python train.py --n_head=8 --activation="gelu" --norm="layernorm" --norm_place="pre" --norm_eps=1e-06 --qk_norm=false --attn_scale=0.125 --bias="none" --init="uniform" --lr=0.00956 --lr_head=0.00562 --schedule="wsd" --decay_fraction=1.0 --batch_tokens=65536 --train_tokens=417400000
MLP neurons of a small language model. Each row is named by its layer, matrix (up: input weights) and neuron, and shows model dimensions 341-404. Each number is 128 + 32 x the weight over its row's rms, rounded and kept within 0 to 255.
Before each neuron's rows is what it responds to, as a language model described it from the Wikipedia text at the highest values.

Mixed tokens, mostly cells and fields in tables or infoboxes (Relegation, Division, reg.) plus mid-word pieces of Chinese pinyin names (X-i-ng).
L2.up1291 [170  87 127  81  76 136  91 137 110 143  98 163 207 121 109  95  75 147 141  86 109 153 110 102 165 154 149 143 145 128 128  50 111 111 130 123  89  97 135  81 121 143 104 135 152 132 148 120 144  87 153 125 128 137 177 144 130 178 108 122 125  92  93 154]

Mostly the words to and for linking a verb or noun to what follows, such as appeared to, music video for, loyalty to, shot to the.
L5.up1032 [136 202 162 202 137 150 106 144  94 117  81 133 117 147 117 155 127 107 126 233  87 167 145 153 144 113  83  80 145 172 187  47 114 135 109 127 190 135 117 103 115  98 119 118 116 194 171 162 170  91 141  72 149 115  79 127 101 158 119 163 146 183 106 138]

Word-internal pieces right after a lone capital letter that starts a name or word, often in tables and lists, such as A-tl-anta, F-el-ipe, C-ul-iacan.
L4.up663 [174  90 146 143  90 134 169 133  87 161 170 141 155  80 123 183 115 155 141  80 117 143 193 147 109 123 149 129 103  17 130 144 101  53 102  81 112 119  84 137 153 167 110  84 106 149 174 123 131 164 170 137 185 111 129 169 124  89 118 133 113 112 171 114]

Auxiliaries, modals and infinitival "to" that come right before a base-form verb, such as does not, will, going to, able to.
L2.up1175 [ 73 105 177 133 153 134 131  85 210 130 113 130 111 177 157  79 108 139 108 120  99 142 175 135 123 144 125 141 111 161 173  66 122  87 100 134 151  83 123  51  87  96 100  96 161 157 118 106 134 175 171 135 110  93 101 159  57 125 150 108 121  96 175 116]

The conjunction "and" or "or" right after the first of two coordinated nouns or names, often fused with the preceding suffix (liquids and, Harold and, hunger and).
L2.up649 [157 126 134 157 137 153 145 119 162 142 109  91 126 178  87 175 134  92 151 130 114  90 165 120 107 128 145 130 175 182 175 160 138  46 102  96 113 111 114 107 100  89  69  45 112 191 112 126 138 115 159 124 106 106 103 167  87 158 121 103 130 126 101 111]

Word-initial or mid-word fragments that do not complete a word, often after the or a, e.g. int-end-ant, the prem-ises, the 2-025.
L5.up1481 [122 107  67 124 101 190 153 141 113 154 129 143 149 176  90 137 124  98  82 119 143 127 145  73  98 112 120 230 177 142 131  97  78 154 137  86 161 153 110 177 104  83 145 145 113 129 188  76 123 136  80 151 135 174  90 128 118 120 104 147  99 168 122 134]

Word-continuation pieces right after a one- or two-letter start, like m|ind, L|oc, M|od, F|ind; also en dashes in sports scores (103–105).
L5.up1415 [114  82 118 134  95 105 144 131 142 154 117 152 139  97 148 137 117 147 126 111  51 132  81  89 140 115 203 107 169  88 196 137  72 132 163 105 102 102  90 146 165 133 127 112 124 181  89 146 165 119 178  98  66 106 184 191 118 186 148 182 104 126 133  93]

Middle or final word pieces inside multi-token proper names, mostly Germanic or Dutch surnames such as Schlüter, van der Duim, Gobert, Commerzbank, sometimes inside ordinary words like stomach, ponds.
L5.up1533 [165  93 111 139 183  60 211 122 149 115 168 132 111 140 148 190 165 101 194 132 148  90 131 152  97 181 127  68 122 114 137 114 216 137 106 142 143 107 103 137 120 124 125 133  93 124  99  92 230 188  65  58  84 100 160 131 120 142 132  83 140 140 152 102]

Second word-piece of a capitalized name or acronym right after a lone initial letter, mostly H, as in Hoban, Hyames, Hewitt, HRD, Globo.
L5.up606 [125 121 138 170 135 108 149 175 130 109 136 141 170 239  98 138 105  73 126  94  83  76  99  98 110 146 113 225 181 155 136 122 147 110  80 115 134  86 113  90 131 150 114  64  63 152 103 131 117  78 108 140 134 124 136 177  81 181 120 105  83 182 175 135]

Words for competition stages, placings and section headings in sports results tables and season articles, e.g. preliminary round, Quarterfinal, First leg, Cup, third.
L2.up93 [112 138  88 107 100 141 165  89 158 167 117 224  95 121  92 100 176 112  72  80 115 122 110 151 129 150 137 180 136  65 149 105 141 103 152  77 111 120 146 204 150 131 104 149 117 118 142 147 186 125 101 130 101 142 182  96  53 134 155 132 104  65 112 146]

Numbers, pipe separators and punctuation inside table rows and semicolon-separated data lists, such as sports standings, election results and years of birth.
L5.up496 [150  85 137  85  97 126  87 164 101 151 152 122 101 119 100  27 160 162 140 151 158 201  85 127 111  67 100 113 156  81 121 119 119 136  95 149 162 123 180 141 123 135 119  71 136 125 162 139 153 116 157 125  90  72 130 166  81 138 127  88  82 105 135 157]

Prepositions and number pieces inside sports results, records and stat tables, such as lost in five games, .946 fielding, loss to Auburn, unanimous decision.
L5.up698 [213 100 127 124 166 116 112 152 114 109 108 157 167  66  90 113 114 166 195 145 100 119 161  98 159 100 104 129 156  84 172  90 157 118 139  81 104 125  83  82 178 143 136  80 100 126  70 137 136 135 104 206 149 156 105 154  90 118 159 125 194 184 118 108]

Pipe or semicolon separators and the digits beside them in numeric Wikipedia tables such as league standings, box scores and election results.
L5.up1137 [118 158 184  99  85  93 132 160  89 150 114 113  84 146  83 127 128 129 134  54 105 181 155  97 160 154 154 177 132 136  84  97  77 162 143 154 156 155  96 113 104 119 123 107 158 136 215 124  94 145  90 131 174  85  90 147 114  85 153 138  91 121 161 112]

Prepositions, infinitive "to", and "'s" that open a complement mid-sentence (difference in, cost to, aim to, there's), plus verb-completing word pieces (ass-ume, invol-ve, achie-ve).
L5.up212 [171 109 178 181 116  88 149 122 103 156 158 123 136 149 128 163  73 152 212 173 165 120  87 132 185 138  76  97 161 148 134 164 135 127 125  99 179 147 115 114 140 111 155  84 140  51  98 137 146  90 139 129 138  87 100 157 102 177 122  59 139  27 122 193]

Fires on words that come right before a base-form verb: infinitive to (in order to, able to, decided to), and modals such as would, can, may, should.
L4.up471 [171  98 184 144  98  59 108 147 136 104 160 164 107 207 160 114  82 130 126 128 105 127 159 150  87 144 154 105 155 142 155  97 112 140 110 133 196 102 113  71 138  84 118 100 120 163 145 136 172 108 116 157 182  98 133 111  99 136 139 156 159  91 122 128]

Opening word pieces of longer split-up words, often Latinate stems such as ext (extends, extras), equ (equation), res (resolve), inv (invested), conn (connects).
L2.up713 [180  97 152 104 143 145  95 149 153 184 144 150 153 125 129 169 108 134  85 111  93 131 104  97  81 160 149 158  85  67 162 180  82 123 102 188 110 105 144 150 132 146 141  80 143 122  81 123 122  83 155 127 130 159 157 155 171 146 104 141 125  94  99 114]

Prepositions like in, at, to, of, often fused to a preceding suffix (molecules in, majored in, moved to), plus In/at starting words (Influence, atom).
L4.up391 [116 109 172 142 144 116 106  73 163 114  60 130  93 104 145  81 136 180 218 112 175 108 161  95 167 113  95 101 107 137 127 163 128  80 140 115 138 146 114 122 126 135 102  98 112 101  98 130 123 141 168 154  83  94  97 181 136 162 175 154 138  56  86 107]

First number token right after a table pipe, parenthesis or separator in tables and coordinates, e.g. 0, 24 in "(24 May", 26 in "26.94718".
L4.up1249 [152  80 101  86 131 105 148 118 139 119 109 205 112 187 127 119 135 138 135 115 156 132 125  84 150  70 141 139  95 201 123 112 136 104 144  98  83  78 109 124  93 160  84 135 119 142 182 124 174 148 104 113 147 117 125 140  82 131 113 133  75 136 195 118]

Diffuse: content words or word-starts right after a verb or preposition, mostly in building or object descriptions (rear wall, painted cream, on fine vellum).
L4.up129 [100  88 151 111  89 103  96 155 161 131 188 120 127  84 122 180 122 109  82  68 154 166 134 120 113 118 136 134 182 120 125  95 162 148  88 144 161 130 158 152  54  97 137 160 118 175  87 106 103 138 123  97  95 146 149 130 132 152 104 172 151 139 126 100]

The first digit of a year following a full date (born 1 October 1968, on May 4, 2012), plus table numbers and some mid-word fragments.
L5.up682 [134 114 166 119  95 167 172 142 134 158 145 119 117 116 128 175  87 133 142  75  93 161 138 138 152 106 136 142  92 121 103 103 138 134 185 131 121  98  89 180  67 167 102 128  92 160 165  96 130 184  72 144 173 156 144 146 124 109 158 147 182 197 161 162]

Word pieces, digits and "in the" inside formulaic Wikipedia text like census lines, coordinates, climate tables and death notices.
L5.up325 [144 106 110 125 156 133 155 147 177  89 132 154 153 127 161  70 110  87  97 122 170 115  91  92 140 109 126  76 166 122  97 156 121 173 166 139 100 100  91 168 152  66 140 167 162 127 171 142 132 149  91 167 127 115 123 175 155 104 170 157  49  94 175 154]

Mostly "and" joining two nouns into a fixed label or role in tables and lists, e.g. Liberal and Country, footballer and manager, Written and directed; sometimes inner pieces of personal names, like Giovanni.
L5.up440 [102 139 103  77 132 178 158 127 132 176 141 137 107 125 104 212 124 146 164 138 156 117 203 115 126 107 169  51 143 160 120  99 121 152  77 168 104  91 155 146 162  93 150  90 120 140 192  83 199 162 108 197 148 122 208 132  95 138 123 188 129  38 143 109]

Generic nouns for organizations, groups or labels, often after "the", such as label, school, club, league, band, company, team.
L2.up310 [152 137  97 174 133 148 152  88 140 162 161 132 123 102 173 141 150 136 202 116 104 135 125 133 145 152  90 115 139 134 124 118  46 181  91 124  86  62 153 102 104  50 112 127 117 128  92 131 129 158 155 150 139  84 110 172 100 151 175 149 130 163 139 129]

Tokens just after a line break or heading that open a new section, infobox field or list item, such as As, Languages, - Current, Other.
L2.up1524 [107  78 101 161 113  99 120  66 110 125 170  78  95  66 159 112 168 142 102 135  67 135 112 182 175  98 146  82  81 153  61  89 142 145 141 134 141 108 205 119  94  42 179 136 136  93 116 142 171  94 110 142 205  91 126 120 133 165 145 131 104 162  93 141]

Short subword pieces in the middle of long words split across several tokens, usually after a prefix like re-, in-, dis-, comp-, as in aff-l-icting, inc-on-venient, comp-rom-ise.
L4.up297 [148 117 157 139  96 135 170 224 107 113 143 209 178 123 105 148 104  67 116  94 124 118 122 133 175 122  92 136 109  70 149 138  94 180 185 112 140 156 140  95 122 127 129 131  92 148 138 105 105 130 104 136 170 119 112 196  77 151 119 144 121 144  81  75]

Short word-opening pieces of words split into several tokens, mostly " f" and " Le" (federally, freshwater, fodies, Lefebvre, Leeds), plus scattered " gene" in biology and species text.
L2.up1359 [151 179 136 127 195  99 168 136 138 178  85 109 106  56  73 134 132  99  92  55 210 139 121  82 152 141 104 115 145 103 101  70 142 133 124  96 128 148 149 135 171 178 154 105 113 115  92 133 110 137 125 139 115 136 110 119 118 110 110 123 127 126 103 113]

Separator tokens after a day or name that lead into a year or place, like the comma in "August 2, 1909" or ", in" before birthplaces.
L4.up454 [175  98 150 197 104 120 149 145 176 129 136 119  91 144  98 117 129  81 129 127 157 171 130 124 183 112 141 133 105 136  89 156 101 145 196 166 100  45  60 187 161 136  90 146 116 182  71 164 104 148 118 150 112 150  99 117 111  72 154 137  94 120 147 119]

Numbers in pipe-delimited sports stat tables (scores like 128–102, season years, sheet numbers), plus connecting words like at and an in fight or season summaries.
L2.up98 [137  83  86 156 142 148 115  99 135 118 137 134 149  54 151 160 114  68 115 147 104 142 121  91 131  88 130 119 162 155 145 106 105 118 116 122 171 124 100 112 165 164 135  84  76 101  99 122 101 100 192 179 187 162 137 124 147 118 134 154  95  86 125 137]

Separators ending one cell or field of a table or list, mostly the pipe "|", plus semicolons and colons, often right after a name or title (Li Xiaoxia |, Navigation |, Prize money:).
L2.up1293 [107 141  99 173 127 137 152 143  89 156 132 139  95  96 147  28  51  98 135 147 131 148 123 138 151 135 171  62 157  79 144  68 114  73 153 147 111 148 130 130  77 123 132  72  99 155  99  87 130 119  93 169 144  72 123 154 148 128 114 134 117 164 102 108]

Nouns ending a noun phrase in census, demographic or administrative text (husband, families, land, villages, subdistricts), plus word-final pieces such as ens and inn.
L4.up1157 [161 143  97 123 121  59 123 128 152 135 125 164 147 152  82 136 107 129  81  74 152 107 142 115 184 136 153 121 150 112 151  95 138  95  55 157 134 162  73 103 114 108 138 115  88 160 185 101 158 147 162 168 104 109 176 117 114  92 141 167 109 102 176 134]

Word-piece tokens inside a partly spelled word, often right after a short opening piece, as in sp-ir-al, lamp-sh-ades, redd-ish, f-ric-ative, graph-ic.
L5.up1194 [177 110 157  72 128  78 142 175 103 125 151 100 146 137 143 202 130 104 148 121 112 143 137 148  99 111 123 134 181 146 156 162 154 109 155  96 122 154 117 165 107 158  90 179 141  98  63 131  75 138 171 123  62 132 115 196 156 140 151 126 121 150 131  80]

Fires on connectors between numbers in ranges (from 2011 to 2013, between 8 and 25), digits and separators in table rows or version dates, and second word-pieces of section headings (==En-tertainment, ==Ass-ociations).
L4.up743 [123 101 110 150 124 186 101 141  72 168 135 202 146 155  99 158 111 106 117 115 129 181  96 123 122  93 144 163 190  79 122 141  78 123 150 148 129 130 121 169 101 130 152 117  73 144 142 139 167 129 140 109 110 148 126 156 207 123 142 103 163 217 151 123]

Connectors like "and", "by", "&" inside short biographical or credit entries, mainly between two roles or names: "actor and director", "portrayed by", "Schwartz and Edwards". Weaker on birth-year digits and table cells.
L4.up1348 [ 64 130 142 158 114 139 196 139  98 148 167  76 167 145 141 129 146 113 193 159 133 138  77  45 108 100 105  39  89  83 119 153 162 185 120 143 186  71 115 159 157 124 150 154  92 121 123 139 103 102 150 174 117  78  89 127 128  79 159 139 151  74 134 110]

Word-piece tokens right after a one- or two-letter word start, often a capital H, G, W, St, as in H-om-epage, w-inn-ings, St-an-ley.
L4.up1371 [158 100 113 158 133 163 143  99 139 152 134 170 137 190 146 104 103 148 149 125 129 111 114 128  99  78 150 191 148 217  55 111 121 135 130 155  71 104 141 118 137 160 118 109 131 180 117 123 133 153 160 184 148  80 127 219 138 138 141 136  84 107  75 156]

Modal auxiliaries and infinitive "to" just before a bare verb, e.g. she can do, Bomberman must chase, tried to defend; sometimes range "to" (orange to orange-pink).
L2.up105 [163 103 151 134  77 143 137  76 169 133 106 144 122 195 140  74 141 122  77 120 137 149 229 124 163 136 111 164 128 115 192  83  97 109 120 174 176 118 136  44 103 100 164  93 103 127 167 140 158 163 159 155 101 161  87 169  76 124 151 156  78  52 117 109]

Middle or final word pieces inside people's surnames, often after a capital first piece, as in Sch-leg-el, Ha-hn, Gober-t; also fragments of other proper names like Karls-ruhe.
L4.up290 [138  53 147 120 129 158 114  81 105 120 155 130 161 137 140 139 139 132  51  67 132 126 125 164  88  93 208 147 144  89 151 121  80 154 165  53  98 135  98 165  75 140 167 150 139 115 110 163 113 118  96 120 151  79 176 173 137 123 141 174 112 177 150 112]